config.toml
num_hidden_layers = 16
intermediate_size = 768
init = "normal"
init_std_o = 0.0
lr_mult_o = 1.44
warmup_steps = 581
MLP neurons of a small language model. Each row is named by its layer, matrix (down: output weights) and neuron, and shows model dimensions 256-351. Each number is 128 + 24 x the weight over its row's rms, rounded and kept within 0 to 255. Numbers have three digits each.
A block is one neuron, or neurons of one layer that tend to fire together. After each block is what it responds to, as a language model described it from the Wikipedia text at the highest values.

L5.down711:145117125147124076133167128124137166094117122131080131160115123101147131128125093177159138092109135098131140124155139138094139131147120145133128198101151131121105148136122176137126124173140126156152134141136145108124133179125084126103111133129139099154119121116111148155083158189138141137
Description: Plural quantity words. Quantifiers and partitives that introduce a plural group: of after a number or many, plus several, both, other, between, few, Various.

L5.down45:137139107130131107157135102118143150108115145164148135117152129104125127169144139089104092179141123129107167133078122101146144100139130105124113149170088145126144108127136118137118135138197125120079149087108115128131122151117124097105111157105170099118129103134126144102135121189108092122
Description: Word-initial prefix pieces. First fragments of split words, mainly inter- (intersection, interception, interim), also sub-, mid-, pro-, ab-, plus time prepositions during and after.

L3.down171:105145150130174134098139090118096153126068126108137110087132134102124124159131119120094158142134109129131166128108139115109164154135109160119141128113122148130124130112137110102149120109090108128136098129129108106138148122128142120110198138201120108147125159151141131068125112145150127128
L3.down284:152151144136126122106133126087073131098087075121109121160147119120104098156105180143129128128120134075111144089123170114174134129082107071163174175131097136115105099118126144094062133103141141134110125088153128148146134130134139123104156141114141130137105118140151140091155171104132160134
L3.down288:095095113128129141123110178096106123129128099130162094119125162151107140144109131159164153151139115127123119092132142187124111098083149070124111127123068150135144112123111091173121083133146137133117126124153116145143142135059110145089071156131152097126146155119123165117115114097135190107
L3.down473:170186204134130134140107113124100093119112115136121099160119130101123114125093115141172087134129118151120147121124119115143159170139104121151109154159159100121130112145120099090129071132109138144137107128121114078125119130091112159116095127097113139130159121084159124095108095135073157154
Description: Word-initial fragment tokens. First subword pieces that open a longer word or acronym, especially a capital U, as in U(buntu), U(TEP), U(zbekistan), Su(pporting), pre(tend).

L3.down265:143116089157105139129142121118116047138148118123100153103086139144163131101113117158117175116111108138162112081109142113125151149127126104147119115123123147139107120137091144123128105151179102110136153114144167177117156089150116140140092060158127159098131165099121127130120176128103142129
L3.down430:155091123176144137144103133132165127160145125139137112131152125135099102175127153120076124158071105101131121118128129156168168085146157150119199143083157104131161113126123137143132138081130131088070115119134124113089091128143156152128145148121135126157129119107093097091148097129119125126
L3.down643:123078106141134124156155127082133120094145119068110090103124102160146131125153116085140082114112131150116101128135116138133153123094092125117143148126130142162160117085126133075152105132128097121155108123123140121061139141139133136142147126139128118139136202159150160146109114122161069125
L3.down731:161115168109131093096152131181116176136119126140113171154191086088125138118152148125100071101115080157157136130116125158132113101110144107154117114099128093088086099094127106090142139121151136105129132104138152129122097117106154096118086133150126138121092098151087106146115142099101155094
Description: Word-completing fragments. Subword pieces that finish an oddly split word (mis-se-d, under-ta-ken, responsibilit-y), plus "of" inside names like University of or Museum of.

L3.down48:146124117089150113129123140127140102142108125122129122125134133182111167159166089157086187126125108126111173132137114128131138148133107100162148132150052129119155138115096162085102178114134117132128127101122121124121130103116152075135162154154136071121095114151062133099129151116129118119
L3.down109:139103145145111102143139122151103098105122141159127128116141120157105095148133100127113108125120122169132121149158127167156107127176147117133130103128140087178102131122095124131102119098136136132117163140117157129102145116095162133153144108128107106103091164112181150158116163130122130101
L3.down213:192115154181131127143151122137168147132111121132115130144099162159102142150134156110146113136153121143136112158159129149115144124146121154180118136119088162109139100167164176085097105158101111111123132148128133121147125088148122105141159123110119101144117101135123134104108114118122117178
L3.down347:127126154111084124137104124124075137109157094117173124095163126148099141130153105132137151102103092129107142122118118101160107133102122106113138112116159143177141152151114133124119129142157079129115150160115140135159134157153151114126135117163174128133126108136102144150101087145153137089
Description: Ordinal and month endings. Word-final subword pieces that complete ordinals or time words, such as the th in fiftieth, 60th or Fourth and the h in month; weaker for other split-word endings (lunch, minute, factory).

L9.down201:110122105108157148125116121141123145158104093142139159112138097143140094159139158140155129145136112092163132153106147111130176138127104103168138146161128119083104114129115158134134096089193107100150136126134111146094114146095162131118098118111115136151139145126089118155156117130158156153
L9.down254:163142146147108115105104173142132168126125103134160132117118144119091148127137123131134073106143092121116155116159139038161075118140127140153121062094114112116156128156116144156116122133131095139118116109112109126104104149124093145126144152151118148107133108112122069155104135136094138122
L9.down302:184110141119140172096100131121109140147130142131163106136092126118140083126138155119140096108125101124137116145101135067168109182081091107177139103121115107091135123138088131155107123160184114137098124104102110139144151143182146119139111115148118139139161084099123093100111093143134158098
L9.down759:180135132141160120137135151099104087105131098160154152103161102164134079170128137098147111119151130152089138086128136114108092141157098130138115131119145129157141133142167125125133139174089119131103133148115163096124110124095129141085149085084074123079189166137147115096112146089131133158
Description: Creative work-type nouns. Nouns naming kinds of creative output, mostly in music and film articles, such as EP, film, musical, album, single, discography, plus noisy word-ending fragments like -ment and -ing.

L3.down192:125178138083128143149171117132149161120126131142139158126117155137132130175105132132174161132099177136145119153173148134157148091160134113169105144100172126143139156204094048167081099136127148135111142106147126117128124134123142136128110147119133138129160112153139132121170100130132156171
L3.down348:147117158126109076153127132139132059144122154118101134119107130106128145129134127121141115101144124142174084147135097110174130106154122110176088099139154116148145111123107143125122163128191147116149107104099124148119147153159173098114129120108150119092126142131119111117120092174101140109
L3.down379:132109095125095124091151160113142169117143118111153131106183118131107155146114094140134128104118171146112117151098126146122114125122126160123110126118118118119111092121125118118159147120119127111147156146127149103132095126092120139072142125157083178138180136123142093164152099090150117120
L3.down682:132159121095097138123091167079124092113142139107119147106148146166141114179116129132123144155123111112123109125161154086120142119105146107165119148128156133165167123113112155148128183148074123111110167143157121143115138147163124112108131093164110129136098160167138083115159110093144122115
Description: Word-completing noun pieces. Final piece of a multi-token word, often a noun suffix like -ation, -ion, -ing, such as gradu-ation, Recept-ion, shop-ping, including table headers and sports/career text.

L9.down85:111121127134113079065085129093148144157138146131089141113169120129129158108117148113098145153130113143129134067147159098122155150106085108138126087138114093138110101143090136158128142159122112150131119156116117160117193137100094122141127103149116121125092112141091119115133157141109131114
L9.down246:135098137107074142150089147146174125138129161155111139157142116097133136192109119117119089141133074132140094084152174180145156099100154143149084116135150131130140119120148137160158140148122083132116128107084148154080119171112088152165108110110170138091102117137112139132157085122112119134
L9.down341:131155114083114121117114122119113110144170151173157127151149148094100121122137173156173104141115146129131132160136114089153132122128089106091135123145151134126120123103124129170112081151118090117142141137105144101139094114082099111113151136199130105147106126114121149137160154152175185154
L9.down491:111112148092147126142134093159134170097148130146123112106127136144123125213110185112116091133153113147136126112098150133116124092136140140110148141128150106097101129107134093166135114105154109146148132130130164129143134116124145104176105110123089170119128134106071137127090101138098102129
Description: Passive participle completions. Past-participle verbs or their final piece after was/were/been in passive clauses, such as screen-ed, designated, received, often followed by by/to/in.

L5.down491:160122166127126100087135132160111098113116129126150163116158158140101124124154133105102128118165140096179144164150101157160142119149124135155154105133083122165121131134145181104134086111137112106106156141125098152098136108098188094142136146157135141154151113127124122119116167112153153110
Description: Ordinal number words. Ordinal words and ordinal suffixes, such as first, second, -th and -st in Fifth, Seventeenth and 31st, naming rank or position in a sequence.

L5.down703:113138123132136111137140101129127114134147120150160115168134171132124126147151127111113101133158130148120141130154112180086072110160133085109160121106089152122109129135159152083147124098119120109129127153163126114082135132115073163116113137132138123144129045162127133145114131104097118092
Description: Possessive pronouns for subjects. Possessive determiners (his, its, their, sentence-initial His/Its) pointing back to the article's subject, person or organisation, e.g. "Its board", "his father"; also some table and infobox punctuation.

L5.down450:102135112145091107150135155077128168122113131134118129134139159104133129092139134175155129103070159126086140125069089152097143115134109172092164146157118129100125161128143133128131138153133163099127128076149151155157136089122160179152140130087154115112164110121128145074120155150113155119
Description: Mid-word subword pieces. Short middle fragments inside words split into several tokens, mostly place and personal names, e.g. Sl-ove-nian, Rh-ode Island, Vlad-imi-r, Aber-de-enshire.

L3.down253:147092137085139097104123063123097136140117093118145128137114126101129137100138100179105128110142101153134183117161100156096103104131140125147108136138148152106098140159150099135131125123143148106107112130116145125115122143147153137129134097151157156156159122145150149160161134124104106121
L3.down310:151139139144129115180141121146114108099113123128128138118117107132114119123107099131107110081135115114157101123100082149100099090128163101053153133174137129130145113145119145119101144138104096115147126126121181101146102115123136140141136108149132166152129122111134120142106135135119145136
L3.down342:133142135157118112117175140109082136127120163143118122166114103125118178151126108128126118136143136118091154148144083123127099128101151117085093111149125151094157120149130159113110131086143138118131139138136140113135130144141124174160126090137148138114124151147125137144116144149146103147
L3.down519:126123154101117093180138118145129126114094113134116157127089096140136130101163088157121128110132093171130128146107109150069130112128125134117135107160137145119114137144155143122078098121107145070118116122107186131128092114126128140140145097187109131136123149170143140159126113122129145139
Description: Word-internal pieces; "Preceded". Mostly middle or end pieces of split words (devas-ta-ted, mini-ng, Aust-ral-ia, La-ura); most strongly "Preceded" in Wikipedia succession boxes.

L9.down34:162139152136119119152125143128131128108128130100138102115140092118083146126111105178122166117118124122116143126104129139150170111110146112114137116111115117177130165113155145137112116114132114154104108152096179125114129158153161135109123156150120140156152120107097132130142129128143129102
L9.down148:194125133090120128155173147125134169122122114117129122146195101157135103153129085133117121112146105159142156132140116092118127111139108148065152107129108151118152119115140115161122169168124100158085130131140166152109150147160111095103159127115139097141122076143143141119157106132126123120
L9.down498:133162115125111128136127103100143128097131127117110144175144140124142098146117109134152177148120147102167132169130112117163150146164089147101131177125130125120100098098150085128115144147141103113123115127156168153129080133104168151148107195101131101112107144165094109127149106132156120114
L9.down575:095125074131129111164147166156107135070150088138107143136159095180130128147085103148166135168129138143136118142083142168101118183116174139114139132147083145103161137132163153104132120151162139123119147117142139131143138147119106142134127145171107136097112153095115126166141153109130118141
Description: Word-completing subword pieces. Short continuation pieces that finish a word split after an opening fragment, often a syllable's final consonants, as in Ste‑p, ki‑ll, time‑lo‑op, Kn‑ick‑s.

L9.down113:134123152102151112121123135107130151177115125157116105111189109112113108150158136148100115155119090121136153131164095130111157141156120146132142133085125123138126145156119103145102134106139131115138109140129126095102094099116087143189147182082089100127144117101109128112140092118088155154
L9.down312:142102091132123129120106099085142099128159120150100102115132077121082106148115118117093143133105120145138146163149118162137114153143162135118160136143098140119144107132149139160143104158185166143134109105159131094102127132103110132144131132108153158130130129117137113125116122098119121158
L9.down443:163110151135124139102089137155139128127161147152104119199136104167100090144161126140152139114101112112154112133166178120132156157126155113138117091081123134132111137106093104140107125166147137130110138156129140136079116121110156112151113138154141126101079140107147127119123090131102152075
L9.down476:146098118158107114134135146113137120113114080095111122129139088138156103131129115130131138137170112140136113125151105139130151125152116102146132141115116146110103112131131131108175127122114099135143156134141095151101182136104121155101118112128160151129117150155139125112080098135072123128
Description: Verb awaiting its object. Verbs or verb-completing pieces right after modals, to or a subject, just before their object, e.g. would have, to simplify, resulting in, retaining.

L5.down759:148130153111135090186123139120138111154150127113119086140112136120116093132137157134136123111146100140127149121115106107103139092135158087138123088121136108124135100187167158153150133080116185127160102124123154119121137147138076129169088130078097134140119136165118110151110123130144100114
Description: Mid-word first-name pieces. Second or inner word pieces of personal first names split into fragments, often in sports tables, election results and cast lists, e.g. Andre|y, Den|is, Al|ex; also pieces of other proper nouns (Cat|an, Mal|ays|ia).

L3.down144:127133095141157134115170147100135139092111083096122140147104149140123153109116102149139117095160140123124107107154130125134111103178138130135160157101115123110126123142130147123092123136116117144153096121125152122176118118157131113086092140204097138138134129147150117129120130160152111142
L3.down259:161142165148119121157126105160148158094078095151123117132101142153108114145098078101108119121099075137101140170128128163142140106091104122117136148112145135126136132138140105187048139132080109113135127160124147149172091113177163123097096135125115125117093137166104092111141110103088101123
L3.down616:134114126140107125131088127144117167120146057177148102119122113125134100136118106094166145095149120125113185087118136093136140101122145101166140135131133121121117177086112125141115108138101131164129144123161110102119104134111094082125089149172119085169128121112088091107174112180147138127
L3.down689:131141130100126105140148135163142108136128113151100171124172118142123136143131163116137137109084132134144131076115155137118107157135137178126160106142148128139093125129136129065155151143121092154125155131143146129167105107148107151164097163168144073089115137081128091102113132155090134173
Description: Partitive "of" after quantifiers. The word "of" right after quantity words like some, many, most, one, part, a number, as in "many of whom"; also occasional mid-word pieces in foreign names.

L5.down151:132108095144111129129143139099143157117122130124156100083093110161145167113143137120130083095149121161123106138144131118155149102109116105112111138150151109150169144188149098113142136110144126133112181115127138117109141113143134105136153166155130122146156172120143099134159110117101076114
Description: Mid-word continuation pieces. Fires on the inner or final subword pieces of longer multi-token words in any prose, such as overhauli-ng, responsibi-lit-y, controve-rs-y, arrange-ments.

L3.down248:120131157093150101092075078137151129147183149155146153131125138099123159131152127156101138155159127139125189100123145087171172085088155107122163105174102168137093153120125116137142128112106096140119140167158107142116162144167098107162171117126102151143109116109124121131174145115117124091
L3.down496:156135138102122138154090177114140124173127116136138136127150134106122130140114142151151133124086160152106155139137148108159084070134121082126141094099129131133129145121128112179149125103136144137105137146127115122136088166105132138094119150139102127133081131135087109126130134148111150144
L3.down597:146146149159138128164058103129147149113155100161136087144122151120114124139139124107149123153105115151124107089125165065149168105169181129101152097130150178130139172162115098131123134155103153126121144116096124151097146120132120165131136078137131138138141117135147104114107135143116173109
L3.down717:140177122107108096148141096128134109129139113148148139106156106129149138092127135123127122125125170143118123136128107085178120099138121088121126129126124133161123117128123126155137165127130194159137146130152114140094105118095113111137130158131132143125114090115156117138087102170121142101
Description: Prepositions before objects. Prepositions that link a verb or phrase to what follows, like on (appeared on, commented on), according to, or sentence-start On before dates.

L5.down460:119132122107119097122142129108108103145137117125131164146136097117131159142131124135122110127142084116109125146082125153126130084104165120152116154157138092124119132131119179149143133106121128126158125121160133114109096163151044152145113131121174113120162118098148093105115089100111139131
Description: War, conflict and cause. Words about war, debate and dispute (war, debate, thwarted, disputed) and causal or temporal links (due to, in response to, after, cause of), plus scattered word fragments.

L9.down375:118134182081119111114122085156148141165135125154151104134130091127126148163157140126111097132096130125124081116134118115131140113132157137117137112107156141173144151164124154125118116115116114139115109125152149147133148141106165120095091150165143123115120143140146090099079148145109132106
L9.down536:139131090167114093126108152122092113160117101093166117119167104146135082131142149157108127152121152159108115171102125070113134134124082124093143109096127172169156182139143155139095130096120135104060098169188156101119169116122130155099092165134117116124148149086103141119051111117173154136
L9.down704:169153128131110124142101111131150150138118152114173130147161113155103116150133087117114102144133168131104095142111157115133122155091145113135139114123141146147174125160141150094133087090125146172116134106193095159116156132098139157160122137101134102131102150112127130140124121100113141132
L9.down711:122135097145155102166135156103168131107137100128128145142149097148113122170116112150129134151147114112080117117112136125105126128166138142116107151114086139123111119170132123149116131142121081119114144104124142139097114120139084113113101163092163122098121161113137145167164131111089134114
Description: Clause-opening time prepositions. Temporal prepositions and conjunctions opening a clause, often sentence-initially, such as after, during, until, since, when; occasionally capitalized word-start fragments.

L9.down20:159146124124133111130141141147183164145102154090123122133134117151134140129127101157110161130118161146149100153141157143149124127137175108110124091181100136116135098108095117150151185117132114147157115162121144154132138171135156125131144139106143140086105106086130108132110144121156146106
L9.down224:135138110152134132170122141126140159149135148124097089169149106151121100129104104106143116139157146113094160136111133128152109153134121114118130118218164174154143102112135152198157097142121118138162124102108150192130114123155089147154156136111172137132159127124140150109115149158124097152
L9.down660:142129165116072105092146123147138125152140190145124156103124146116142135140136105120103120167069088135146126142127124097167152145144147112138114146139129168100103085139133159173132133125157088134132180111166155142116118121121147099127133068189147107099121109137133123126096144116148083184
L9.down664:154174100150106118139074123076128122098138087088123105128149120075154101102085125139132157149153135175115119162120121116115164162123151105101144163130111116145097117142124158130154122151132084119098135150096130148175115127105103175151074117128124121150135125127097157125169138106129157089
Description: Partitive "of" after quantifiers. The "of" in partitive phrases after one, many, all or a superlative, as in one of the best or many of these, plus scattered mid-word pieces.

L3.down306:131180098154087124128139125111092117137147137150092135124125074080123088134136087120150160153127122153141121114103112131128098104129122108106148143147144122131128141157131094125132117120136113110124123122145144100113125078127127179119164160164130113128123177110137139147119138104067142097
L3.down518:131098127121130102155144134134143131096170108133134126167130107105106123128148146106120120146082118108156153175151100149127145116102110145142139180100110107136138120125144104098131156156123148165093110093133140086140078151122173099072102131184170123115115113103127114156116129085137115078
L3.down591:181093099097137077122122076109124165134116108096145105101112129140171099126166118102144124184138126126119066103137101151149172105062148142132131117135143134127107186135098115119102162102159160107154115124100134129144129127119117077181146121137202120124163072146092080138135076136102098097
L3.down641:145110106135135096119167138119114117138151136130124135171135079101134106125147142098089129156170120139123170120139135131115102132176163099138150130129154116112123164151164136114146106108130145094116115176167124107088108122131110130121111126186111142129144090137118139122166109114096153135
Description: Infinitive to, possessive its. Fires mostly on infinitival "to" after inability or refusal words (unable to, refused to, failure to), and on possessive its/their/his after verbs.

L9.down9:124114136178172148190182175116148116150153116129075120095123150143136109153091119117150090149110110121155157133101143140117135136170186151094136131125114096128141107166146163120122121120127111121104134132095153096130090098101111120147148116083119118160129137128125120159113145119103191142
L9.down377:122145118134087134107149111128133134154128137112136125119138108124134138158141135072108121170120108161154139103109116183131090154176149129146116183132138081134116085125148152107141109167109078102093124081112094137136095115156133117161115105163136131170112141099102101151141125091137136131
L9.down410:112124102133132149203164137151122144085178114133071157118162128121130134170133120098121118124154145079133141085139175108128130095142135135133164147137149120120147112126110174108126104127090129112102071145104121108154109113163123149135136101111142139150139115124102132124122178153127162110
L9.down618:110144160156115146147118140109158120160096133127125129148120122132100146124140150131139125139178131122144130120109156120106111104183093138103107133068160147110139140134174143106104092124137137183162155144144133128144135098116137114126142135096110109134129133158102143110137151114139125106
Description: Mid-word subword fragments. Short subword pieces inside a word split into several tokens, right after its first fragment, as in Rh-ap-sody, Mu-mb-ai, dr-um-s, Dr-af-t.

L9.down143:170160136183116125164125186156126119133120139107124099105134149126081119103113129137156175127160177183143116115116086162147113106114149107124138170106121102101135157112115114142160125138135116148117123134135132157109107140113142145114094153126153147122109101125130120109152106119141123120
L9.down342:121137091115105118170101133110125146134089113158139142154144168110131134132140128176097126113136121098105145146123116111117134120107132132173164141111131120100124112113130094146161117151134149112132135145134101159158105115123099155096116111083166112129093118163144146096133143119114185090
L9.down556:120158085112139099138102097123124171129125097128174146081139129109136096209120143108154134139204122148110125154113147102168182144135114146168151116106161121129123153131110134108108160149126077143109148105114101136134129130135146105133108156152139115135146114121112137133119122157120147099
L9.down596:107111115151139074128147137119165123146161131138130110142074197134115188096156158107127143140113117107117113106163105180161106106103134105098138143096126116106125130118094131162127135144125130114169162103108120108138188144132147104144128081080153147100093113167142142147085112116108104150
Description: Personal name completions. Final word-piece that completes a split personal name (first or surname) within running text or lists, e.g. Jul-io, Reyno-ld-s, Geoff-rey, Escher-ich.

L5.down708:175160116129114126097124139141138125170115127110146146099140101162101140150111122153099110127149147153112110125158098130154107115099125099166121147141154110156133092139158128109170134143150137132122160132114113133106121101130138125111145111170161149094130110124143106117142112082145155101
Description: Abstract noun endings. Final pieces of abstract, usually uncountable nouns, often derivational suffixes like -y, -ion, -ing, as in philosophy, succession, testing, responsibility.

L3.down480:144105119117151107149096129114098139157107147149121182144099110141151076146150122104138074125139162123095106113168160161141145155168154198138126133092102163160107139144111090157119148169131109125112103102131115098153118089139139137144106082111145102158166142115109136103108116154097125143
L3.down493:138134157126147126126149143126134155156132140110145093125168121117124189143127106095118153130143129162130093153147134161133111129123135097145153080141107110131072097135139112126145133110114133126148157091112106139108141121135108143116140129128150143149112093117127114143114145133109110117
L3.down517:120138123106126112089126162120126124109137126142109146074102160107153085166097090130112109148157134121150111155105098116151153154152143123154118157145152144149124098125143149125140167091128112140119142157127120133116144125144104082140108092190134149106149127159150102124168126138154097124
L3.down612:115146109086186108125153110125136146125127112136138149102122113030178121171076129132121136093111121092139166127145167122116112123112164102137116135123135081114136150121148138127094135102109131102126093070170131129149152119155116131159109119166116129127124117103150144129142117139162148136
Description: Mid-word country-name fragments. Middle word pieces inside country or nationality names (Sl-ove-nia, R-oma-nian, Sl-ova-kia), more weakly inside other split words (vac-ci-ne) and on " of".

L3.down166:104118101099158153176130119140120153141154100106074145155176129164152130117136112091159148063098109122118175146108174093095134122125083152107115139140158115093135072136086126143110096144114124145113160133157104167128113092108121152122149108144087147141103140142134100138148111122108114109
L3.down239:110103156105148122176078115131112153160134110093110093116145120154127078176119120149118104118099120111133137121134149083086101120140141152109134143145143094103149146153144159120116140168152164148083122125160052137154077147141121126135120126172124129137125123101173137129109128126122145121
L3.down637:154102154112151088094157138140117141119147123091138150125110122125154125154157120115098105143086120116143174095109117128173136080161181118133158112180131129117093124115148120115119118098116130135147156141142155124130124157136132111104114070169131167122156108115143086141094154109121157165
L3.down699:103116125123140168138174141126091135181111137152089153140138172081148117133137077083155166117146110097144134122108136105137158177122167111089184154139125085067107121115130117158110114137128131107117150162106126123155116145113171141122152137184144121163108128144128114134139091077126104132
Description: CJK name characters. Byte pieces of Chinese, Japanese or Korean characters in parenthesized native-script names (孔德…, 鈴木 重…); more weakly, mid-word fragments (Wi-d-geon, ri-d-ge) and table pipes or list dashes.

L9.down123:123119153121131127124126095149118077110116094095144158180107155124117141120138102121133120154166142118120140137076092131139160135140187142187134089149128097177088111140111140104137147074100138139154150078188096115113153134090131104080106174136144150142159168149119134169116116113126149125
L9.down315:139105107137086121143146122126112131111077149120175123117125150150148138163186109145111132145119139177084130127171126136097149129135087122145149151156104130152144129149129098142088143130115159139108105117134149153131118110134142135116170131161131156142100114133119140123144104121080144139
L9.down318:104146138081148134119112132121100138144156146124148101128105128095117135097097110129054112134108155103183149109137116162146136116128105114120168162146126149144091171125119149150127160095123137112118174102155131132145154128165133136138136133189138138153121129141129144123115149093128095094
L9.down632:144134164108094121116105110146106121100143129148148148141145078144153088104110118129128107140108133123138113088132108142139116167125112159077108143152125097093057145145109119126125146125166168095123109103161131138111115116107104135108159134099089132158100122105122120136129123127150122136
Description: Article "an" in appositives. The article an, especially right after a comma opening an appositive about a person (", an American bacteriologist"); also superlative -st endings (largest, eldest, worst).

L9.down22:102112141110141145063142114106135140095122108133155119123075148114144126080136133136124137096154145104123124126106152182137105114131093129126122122120100125172162157105183123115111101161104121127124130163130105142135133187143105122137160131182140137129133133091162120122104145152140142120
L9.down213:098101185152140112135085088101141100114121097145116134128140163092073143077106154193084151095148160119134103135133128127103083108127112134124086114118117143169097143123119129136115101129138150142135097122141110166192108105139111131142136117154147133123131123190073102153146137127142124136
L9.down407:138079128144152162100082138112106126136146137078092161111143124120089146097077081092154151115146128119123098123118163119163081149118095090128121127134107138150111116119127148141125112110097101105132114102095107173141083122113129124100138088180111161141133133137090100129187158148152153143
L9.down685:121128136138150140107120138128127114130141133073106133129108153130107136118092113156121117107136090109095152140135173157176144130136109096107097131146102144131149150133122143132137122093105130093103147105142113152157092149155139145078123107143128149100143102141113065128125118117138160138
Description: Mid-word pieces, CJK names. Continuation pieces inside a word, chiefly CJK/Korean characters mid-name in parentheses (鈴木 裕, 상), plus English fragments (ph-il-osopher, t-urb-o) and abbreviation letters (PHI, HBO).

L5.down764:141067127136145158148148087136124133193130152131125169142114135155148096134106125127131164135112093159123109135106138077096095147073110124117114106181131143122133124134124132150129163153114132167135142140100135146138100089133143123111177123121159115146147168116112136131094151129086117163
Description: Incomplete word fragments. Tokens that begin or sit inside a multi-token word or name: New (York, Zealand), Ad (miral, venture), Cam (eron), plus Korean/Greek byte pieces.

L3.down103:099134148134108141152116133147131107178162099114092128122143117109155155122113121122145117110078089135112110078119146125105120133105116116137120068141166121153108127115121117159113146146116123108123112139165120113128166158157121134137105102101118108131128165148112112155127116102153080086
L3.down134:154104120083105110134129082105139094137107134145080150111127163123169132076117151138143126111108086178117142108150096131099103088116135093156098113119154113105116107152084164126132103145133131151123137156099154168137166099099138150110101174104140149135137137135097134098160141142150117173
L3.down268:100119137143106139137157112171136132182145145155116082111136118142135148128100129180134140109121125139175141126105097152137090111126148132126112126088152097077124115175155145132141135138109122160139125132160122175068146111112106126140141093142175094114118161139159152124157129134129146127
L3.down413:125162120092117180165131141102124116139094108115089127153140155095136132144114111143117130096088119129072144153121102109156143110147147081141131112102129140167083150121163076121145143171137108117142146178114114132119124152161081131127117105058175130129133137137090126152131133115119126119
Description: Name-ending word pieces. Final word pieces completing a split personal first name, often in lists or tables, such as Nicol-as, Alessand-ro, Reyno-ld-s, and occasionally place names like Brook-ly-n.